{
  "n_layer": 14,
  "norm": "layernorm",
  "qk_norm": false,
  "bias": "all",
  "tie_embeddings": false,
  "parallel_block": true,
  "init": "orth",
  "init_std_down": 0.0,
  "optimizer": "muon_variant",
  "lr": 0.0077,
  "lr_head": 0.0101,
  "schedule": "wsd",
  "decay_shape": "linear",
  "train_tokens": 243000000
}
MLP neurons of a small language model. Each row is named by its layer, matrix (up: input weights) and neuron, and shows model dimensions 80-175. Each number is 128 + 24 x the weight over its row's rms, rounded and kept within 0 to 255. Numbers have three digits each.
Before each neuron's rows, "fires after" lists the tokens most often just before its 100 highest values on Wikipedia text that the model never trained on.

fires after: "M", " M", " m", " re", "Release"
L2.up411:112116109142139185124142116139137136144157130146156101158124081142112086155137092121142100113129161089152178122142141159129121151114122072131125131131061127106124159119127098160162158135088126136130113102108087115107098094129141112103108106138106093135097131148100119179112131145084177110

fires after: " re", " ", " comp", " Re", "F", "mp"
L2.up85:115113133140134128149129090137129076121100109157099076142172110153118111116160116132115117105143126089166166106133139142120176106131124110125123116113084078108118100104147130098141149108121110131159127118153143100165162109144151155118132158101145120099140130120105130147093127161054130102

fires after: "t", "d", "st", " St", "c", " Port"
L7.up373:115137104131152198134151140112142130140122166120122124097108099120112110140121096140134176103098095123108104105138134129096177167106120103130117131091136159106149156130167105154126149137105097111116114145118114134151113129142191114166092165105146142130077145133135161159109100130133123140

fires after: " mo", " P", " p", "t", " Mo", "b"
L7.up563:092120105104122099140113110143151163088137110157093143092160140147142122129139143104101148132110137149088150080134138107133118125132143140164185131144129121119151141116137126168123113058100173117156094153141152150092145146142130144140044126130124104156140124123116139143125117134123128135

fires after: " ", " |", "ro", "s", " h", "c"
L11.up664:124138109110130092150136123115138171109136114164174150146160102140138114142090111137107128140136117098133119143095053172116157101084130125147127128149112085130133135139164140179138170134098163130121094167160105130147145137180106139097117119162133062108166139152124159143124104112127145125

fires after: "mp", "im", "op", "tt", "p", "ul"
L2.up444:151175164123147130115162120135117119147137137145122083127150073127129105114157150120144112088127145142136127151147132126099117069139150107106152121086133136099143135153113127116132154104130099135131124124151095104123094093145124137108147159078117114115094164150055103110146177118115102102

fires after: " ", " ("
L2.up303:156149096148194124080111150130132140145114121166108109190140120135105124146136111139093067143135166094131117110138112118128133123116152148113127072130102184172161126132142112135095134135171119097118126130133103106078133133085114149124147175150118138151165120137141134110116116153139114129

fires after: "s", " as", " As", "c", " st"
L7.up392:122100111110145141130134142099171111150092087189115152126158124154098106121132112112114114141108119097150154144114115128122110150096149112180112115125122136143152161120176140125082200105129181143128137152120136133121132165176116118120107099081104155147133103131154110150113114119090190102

fires after: "ri", " po", "s", " W", " Po", " Co"
L2.up625:123120119126148096137157132099142137129140139154110103141103132097112085144157108135145140147076125140134106145104097127114134175152093117145103151154128142160127100139149175154129124124146182147112134111160115171120127108135141140144180159128074138091130176101109115094145125095122104115

fires after: " An", " Pi", "pt", "ci", "s", "st"
L5.up552:177111120109105140152159126150096122145159120124130115073179135120138128123147158124105147122161086167145132117110145144132124104164111130161125128143142135126169136119061086139091125160120162115147111153129138126146126139066141084135132101130164093132136102125134092096111112128111137172

fires after: " re", ".", "es", ",", " Re", " m"
L3.up594:134127115142129134112130111121167129167118106146154156113161087169138140144103096145138144109131150083142137126123156160120135134139138106095174144078085094090140133180125144121127119106129081135128123177107137114113136070143103135134122089120093105145155124179128094143109111141083123128

fires after: " S", " C", " T", " M", " P", " c"
L5.up468:117155119106085127129101141133150127118118109169130127121128113123151154128137124161115123087139159076096078109145144119155121139121143146124124112158074135119146131087119136122116143123136161140125115118117196118158156136134085138106122079111112164110130113127095112150129141152131135132

fires after: " po", "re", " c", " C", " tr", " se"
L3.up572:144084099126122113145134195155120138107156086129119086163106115156111145088080109097109112089120112098119174105120128100122122103093114082160158099113115139123140164138109198135112103119159155098164124143164111130091128148122160141114120105109194140139095108106130152135153155110132122150

fires after: " ", "g", "jo", "ne", " Jo", " The"
L3.up81:127142114135140155130134087138147133172114126135096128129118133155157138131110113075126122105143098173077098113166122154124102135160102105169132103143180127094069133113161132088106170086133111142145141151097128122142131181126138105127113158119190116103157113148117175120112125104146143093

fires after: " |", " ", ".", " (", ":", ","
L9.up49:107085150149123130089145161086132135162132155154085123140119106140150104133078109083078148082142142122145093131147159130099078122159182126128119105147088120164136122129159171118089174097075097114165146133117124114147122110141154108158109123143130134107142137141106101059159107140096151116

fires after: " the", " K", "k", " a", " c", "ta"
L2.up681:116121096132133132080125125100099145117131143146143114140150099115162174135134100140139135141172080167154136118130119093106127119113163138121161107172094151125156134139094145108087069164142120109134121176117099150095119176126106146138097180132153192102169131099087137167152139123156086129

fires after: ".", " $", ",", " ", ":"
L2.up549:145142156120095113106135087119164153148141097168116137135144130133129110128105157154114121133152148088116134086156175106128125147148143114130155130126148063163107186157149132145135104137107138145167152148113083081101121106120136140144130106124137143090146146167140118129136134186140073156

fires after: "al", " O", " the", " De", " a"
L7.up11:125122119151156178140132131121128163110141119112114143096112126093106088142094131108135095132131094164098169145139102106150114115089115124120170118188150138142117139109147171119135064134124120104111115138116153101107103129119150131111108120100143117144154113097129213149152165094141123121

fires after: " |", ".", "ver"
L7.up6:093085148129140099115164064154139113136124088098111171167124136162120116152104128122124133105124127108094109121101139163073157142138142143107098145133122147161072158112137152138083142099110144123106116138127109124140099074156163124090125144140137143097136125193111098118138142147105122100

fires after: " in", " ex", " at", " ", " inter", " under"
L5.up601:119102093133160102147108123142129138130151074108110168106110139108127139125103141139108140113149138095137166164121116161108131117162131141123130149161167138140108149098163119106096134168159112124145112150134163161134091106125137138101073120123143166121151103076160120113130138148150139153

fires after: "c", " K", "s", " Z", "te"
L2.up707:121112098102112136108137142134114141134097127124120151129100139185094151145169139129136151092154114139122124159127143124183107168178138131135125167122168125114136099139117127106117145134103099150136140150097143100107106140171093103149170102140164125113131176116094111125143133113178121130

fires after: " C", "ent", "act", "at", " c"
L5.up596:122112133110122131154109155113144114144171095133118080116117166150086070098115155117132109116103110158141153109144157101158119151136106129108153119168093150080155133119141096096119136100146137091105166185139106142120123134145112154124113088141167106143142130101187129165107148113103115140

fires after: "za", " I", " Ke", " Ru", "de", " He"
L7.up530:110101131118123122093108108104131105106100107118153153132132137116159140159153199127112150202139081145101136114113150153113106140166133192112130088127100145120149138131141164160114177115143141120108154140136142139180122107145104127121172133122164148125104081077139119121095141129113106181

fires after: " re", " su", " Bo", " bo", " se", " Pi"
L5.up719:140149112116112141078133101119126162132104163166151129157115150153105142134115126152151171132155101138135193113079128153125141133095182135134114111168148163109110133133109083167124111148157091144122139098112133145141094097117139127096168111148086050145110126165154172122103133160128095109

fires after: " de", " Com", "cc", "mp", " Comp", "im"
L5.up153:153078153137159107130152111104139081116145122082141100156134134131108122103108132087154092103142116135131155107145105127091083087131132128119126144103115140166126140115111147112186135095156131160120112146113159114186116113098138173162133127116101068167115154104105142135112144152119106108

fires after: " |", " the", ",", " an", " (", " "
L10.up320:176149108161154146096156159141113180141158096108146103131120132136132129141122111146116126106132147149150158079147119141139112109167153109125183091138107103122144163096114108105107119119136109120119112180138105092139109133120121149102114113128122119159141138168124143117128134126113122125

fires after: "s", " Z", "iv", " trans", "t", "is"
L2.up432:128130140137119093096114142150150094142164102128084120157134121166111106148168135129131115118155118184136175154142095108136085144089129129157134145130118120143151102122129116091075124159131151187098127118146132138144160147121099083146153160137139140166139144146074134091141140074131144134

fires after: "s", "ff", "ph", "x", "le", "ri"
L2.up572:115111140122109113118102100081157104155131104171116169165097110131111123159095098145121172123145164095122110139102087132119147118147118095140111144124162170107109122140125197098120136111112141146092178100102134158159126145146149070135128153162099122118119121116136129132145137113144154097

fires after: "t", " back", " B", " T", "d", " Be"
L7.up556:090127139135115144141125154140158136121114149119084118112153136114137107171124126112147169129112120105128148135084135124151141109074108160156095149132139157128157127113167104156134137165137138094111133174123117170100127111075171156146100105114127146112160137095152117104123147145103096139

fires after: " pro", " Fa", " La", " O", " to", " E"
L5.up381:134131150140158140112136146082139121130133084122134139155134111092143105103134111090145075154131119151114172133138135160115099143135115154128134161171184150121099086130152136149131101110125121149108141111137125132142093135085153135101126094124100104116122076142110153142093111099139130125

fires after: ".", " the", " |", "20"
L9.up182:112067173109121134097186123114117113130110104097138135127107152141139123092150158099122167108138123162153120134139101128110161115124116090146108159159129114122140164150131152132080136089131137111097127152136154088144115142148145146133096108066077124157125118122129136147117152106151112119

fires after: "ci", " c", " con", " pa", " C", " co"
L5.up698:156154128095082124119143148178115151125166104156077102109143099114169129082096117114131125151137148127165110140144139158145129099118129132123111134143097161119124152082144113150114100173157153148126109114157126111111110101130147122132129075088112164126119078136119120174134152130156117121

fires after: " C", " the", " I", " c"
L5.up14:159132124136126139109081118122216137114120115153166113097132135189130130118158157155159080108141074131118137110170122144110118174122141114163125125155105143084121153141141147081081121115110113103110130146152155151077138115115125159136132113088135111144119111118163147139115146105099175127

fires after: "s", " to", " Cha", "a", " La"
L5.up26:163090114126136135170114122142100145104159087105135123096111156103142094081165095124114099137144133148082108117151126146101151124135125142102113140177089147145106143127123116121090116098118172152100113101073128143131162104090153133134097118155090119148133078143122127104138140081124131125

fires after: " B", " co", "t", "b", " K", "ib"
L7.up725:099175081134123145162119093104131169149094124133126144152121109093113145152103110108107122103129078166113109128109192090100133113111125121159150151124128120126152119128115145150143165128083172108202148139100191123114165136109144117149151089110156162163153139114076132113132105140125122158

fires after: " ", " con", " Con"
L5.up625:120105116131134132159109174119122107136104082135127122076145155098132146109153123136130128137111121114125144152116111226126142124162119181108108119140145125125126159118102120139116110130075119144118116098125110153111110113114172149131136153132162141081146117123090111170157145105126142117

fires after: " pro", " Pro", " |", "ro", "tri"
L5.up503:079166106127172100109125141144090133143110091122165145107133091114113130085131116112127134104106130127141126135178132184131151120168138150179078137169087091140108113130146117142177158098114170130121109139126059127139132130120122133140149110153122110110108131093147117132118149112127109127

fires after: " ", " |", " (", ",", " her"
L10.up557:149123149099139131142169107116121111089106083107122141110097100139157142106105125103126083129140175154118135181124120155103112168088093165178094157142128151130113146113134127146101153097118086164114111139153131164113112143160153109126111087145149148121101139117121108157146064124119141121

fires after: " ", "d", "ad", " back", " under", "-"
L5.up636:136155102161102095107162126091170078122137124128125122113103130121122150139104137134089163132098153124164145142129121117133106121067119159095119137153129149125141137104116178158175110115135133132143131121155139134171116143097120114102089109151136118146124158127129150142102118145132119121

fires after: "d", "t", " back", "-", " p", " S"
L5.up654:114170147109137129124181127115130098104131129130125136130118090133117132150093121103115163114074126114145118154131133130107114147110146160108154156086147153115173114061159127141134166151127100096131117180127127124122101112101151125091148122148121103096146126145148158132162138147111119166

fires after: " 19", "20", "|", " |", " 18", " March"
L2.up196:113150156108145140135107126094123104171118117095159091129127153119144106109120131121109198126134124164152112148138095130144139063139140179151111126155081123119164121151097150102139114135120160097144132119113111130136124145138125131119136124150070132132152106131141111110121125106117134175

fires after: " me", " sp", " met", " K", " c", "da"
L3.up277:160132159160143099095151152128133157123084133125109099098133118117137142161100096096122132148145082145116122125110126102147150060117162110141133091160149136120096177133135127144122157148103111103117137169116123105088140123093141092146114138144124148084126141146122174145197092116121158175

fires after: " "
L9.up297:137141108108119153103136123125185095085138100140152123104112127149139117106136139089141090147158116178118146123152121118083120154145126122137106129126146158127159127110171164135099169151086087144184184140104098130131141155173151111169114142159130099120082110101072125142075112118084121120

fires after: " ", " in", ",", "n", " \""
L5.up296:085094161123163106126111128171126116069143110144139092138133122104160164144150104138116129119134118136168130135147108164103098127132120114103128146113129151142121141115139101113096117147090098135120135162139110124108153164083176140112087161148164103114147084099096059104119116125089081111

fires after: "ur", " con", "un", " sub", "re", "er"
L5.up523:146129094134155131115150161134085130159130114177128127156098118138100130123095140144114196080101163146099137144121108146137125144125080083137116168103121113149129124121129116131154107117158126125116143080103148163126159142095122139143108130116119140118114147100148121134155146145117171104

fires after: "arch", " con", "ur", " la", " lo", "L"
L7.up424:118130129123113129142101135148112138138161126172158077144102132079131130138140092061141144139110162153093131136101162139138104136123105115090133182109149143074149170116120103136168131167147149155142093098123122162130126137126135119157143119147169155126133131112110077131143161084163160132